config.yaml
num_key_value_heads: 8
decay_fraction: 0.58
train_tokens: 739200000
MLP neurons of a small language model. Each row is named by its layer, matrix (up: input weights) and neuron, and shows model dimensions 224-479. Each number is 128 + 32 x the weight over its row's rms, rounded and kept within 0 to 255. Numbers have three digits each.
After each neuron's rows, "fires in" lists the words (lower case) most often at its 100 highest values on Wikipedia text that the model never trained on.

L7.up1207:158150104066150080092137150158142152062116089102093123159121151160109121145170095176161092102152117103133145110074131183064147140100080124110054061143135159125142144132091125102140145174113082137099113122116154120129129132119138105128141144181129164147055111160114170102113092186126081121142056176131136088231138145154153123093062107109169090130109140113144110172140148062128094126160124145070138055124106133109161096136157079138121200105157141097092093157110129079122166109176098067102160132079152144078137098125158118210132144101113134121081131094153141148115151102121149119113189147119150147134170151119157111171123127208135124095166193173101094057163149142222140128175125136202109128124091126117167128108109125137146099145122149161085123064103133094125146126136100
fires in: "of", "they"

L7.up1116:141119127128125124096144161102063097154197079120122122140064184149139102168129127060187134101102148169126118118186076125132119120119127120148200192163170112179181134130132052143152110146100057117140163128088116145120156147133103120143110084120107111165112129156131118126172132113122100139134137168130119165134146116111064150081104142145120126131059126123148144146138092140062218140175120083113084110068110128152220082130099124123169149101056135158135119074133122127169131138154088134087112140070133207130122108100087093089149125068113080166192097092184186127157119141072084113107122084062078158051115103049134139050100139123147121169189168104117102155072136136170084193119070060155149111142124126090103067133155169126161133119083157126116159127140131131126091139157209
fires in: "to", "the", "during", "between", "december", "for"

L7.up844:127135175193134157136119154123135140142127131118154149103134148142186037154097152164136100159123092147085131067135117149102129173164135134143150087139128087119152101120119114138147107174116123131139120145150202170160120114138103087165084115151083131121150111147149121108106129102161106140127096215135087090109084119073100159119097067065140138098099180143176100137158137105111144186092103138105095100106076073116160089117163102131083067155086100176100085145223146095104191153119110156098138183067114133110164162114101128121114049114138087131156143071109146119154132174049118138130127130139147131091088186066156127136086136145140186121140148133153107096083144138109109189079167164209136121176153163125134154162127126128024116178117137114118124114174136092122050146150173
fires in: "of", "museum"

L7.up1597:186145151138149110093132072099106103127192142088130167143135128128212109185131057161116154166142086081185106145164094130085080140164129133167136100130146108092255100127128086127111159203120135076103166145178140159127104104129083101155118101131134156137097172212111061154147160143166115122165126167133154101130114143157152168117114121075158153136104126195103138185106110065079107145083159102156097148110120159157126133168106137180086132183094046099137127105122158112115145123122079127071116065147175091095112171162151122154117098109136117119113135104124128108073156142108097114133089076187079093151101141143201160155128150106119173130176131156127157125104120095112115129111145153144099130152093160112128110115117090117055112106105158112096153131152133099137123102199140
fires in: "s"

L7.up833:133106125155128153082106103078080140176115142164129122114113126130174134171073167108150143091096037136151067119136179152140179112113105152062076131127149133114166112183108106148121158206132034139118122139128131179106132133121148130185136117167075117133132108187118120103113148155162141142121110135128104127147123114166155169121108117145194144237123133144088142124131159159118178088173143129143095127101095116109150087139130095126067154083194126108152122090134127164118107147103119160081110115159117105178151124115086132077136180121106095118116125116113112112116085116099102202165194098155087102148148107100164144180178123134132101111229122106091133121174153118085156164163130126126148181143146114131105164147168096146158128139148125087148127101144182132092116128138116
fires in: "s", "his", "it"

L7.up1488:180207135103136083136175128097118111109128161110122126099071136166143125108149166188183106075130190159148079124191157134112157123149159118087064116147101099145125148093112133127085176149138151143188167124184119157120135090158129114065152163096114093131104074129171159115149172137138134131082136122145093152171119077127099207157085141104158147217150102179024197137178133119161107101156142087128150046123158196132098123176130120120116176125109157133066167115090132070054151156099175146131124128153189140135129112139144126132165086067124155120155129111126136144122092112126123087160157130133180161126122170143137189198124146161124082142161129143161105109138151159161099154186144078157153080131113159141155200137083105160174141102097175169044193125118134111091139156072098
fires in: "of", "0"

L7.up1461:145169134127144145132172120129129105141122104178148085137093143116106114140127135149138144135158099173137143122074170144171112110086094156167056122176163121161163137075104118118129116226189100078149101068158137088160147121149089135171119107139136203111096145109181117062093140165127075116067166162133102104177122103154130163085094074152150124137061123103123152127108110093122101098096124154090120171110107070111153048138241115090095170144128139137092108136149148147113151133141098130109130084136135134156145135128142128159127099120059144069114108068147125097113148178091088133095126107182108172154110132096129118104194136112156157142176122182076066082104167064152114132125145115138121133119050163125128134105128168132136136108114097127145155085129144097149104074151167
fires in: "from", "s", "the", "its", "as", "that"

L7.up1758:168112156176151062158120122123106178125140080131153156117119121180119054160080167099185130193100189221104068105098186136100093136192124120083131075135174083195152136145132139150109132162120119149089129085140150180130163120151148092148129122168101147199129139100134114091113158126115085131106121150125123007107141131096099124091117052130176136099102155122181176097119141107101148160152117192117110096101114064069170130153224130120122094106076150138087100107136154075128130188112103200159149118121169119133135129137068099124136143124136129127135126076117141124175156149087111160123136172120128142108123142078130159082134168115168080114136147106091125166152108138140182164168105120166168131217089131116126128105102162124127163186088073119120141099172120101111121118122172
fires in: "the", "by", "to", "using", "known"

L7.up659:144186136088166167123089108066101091116129136047155144082114096143113082105139142131150155093137118132109107145089126143213140150140188147138139158127146162132162168135118094157162083156196149165102134086087112208126122131199111104191133180161118124125151150194072135113147138143146115117148081135128131160113075097129129205128063133085211170095109097153089177148124119105132157108142123107108137185140133114160138104147121136146109166147122098161111231117078155159096146113109117228156064030136111106122080136121075136121140107082167100081174135134111106146151083177179112176131173133150127146085112027139099126124198079168129088130134136109111095127169103100132136154146130168116173152106106077105096185146103178121151162111082161118144170168133158125077081131125118
fires in: "s", "as"

L7.up1329:145128119159145086117137114110107130044144148160131139093151149123161126103081190142131117122148130187093105121130175143091150159114111102066115088153125091172083127146109140136043144108125081135105191117067151139114132125111078203153126088097063154138156091196130134166140166152122112100065049109185099125161161089209104185090104107113156113135208136127094136212157107112130123167153108150097185107204128123128113139153152132169108109118121126114059104078156133116106116163099151166141198158137107151119140110139113104164114128191046131118160108114091080150149111167146145107112164134133129077138134117149128128183166127129146187081089139138084143023134175105113141152119148154123152128122176127113087177131132136138058120188116119199134073115122102078114149107117111
fires in: "as", "such", "particularly", "band", "group", "including"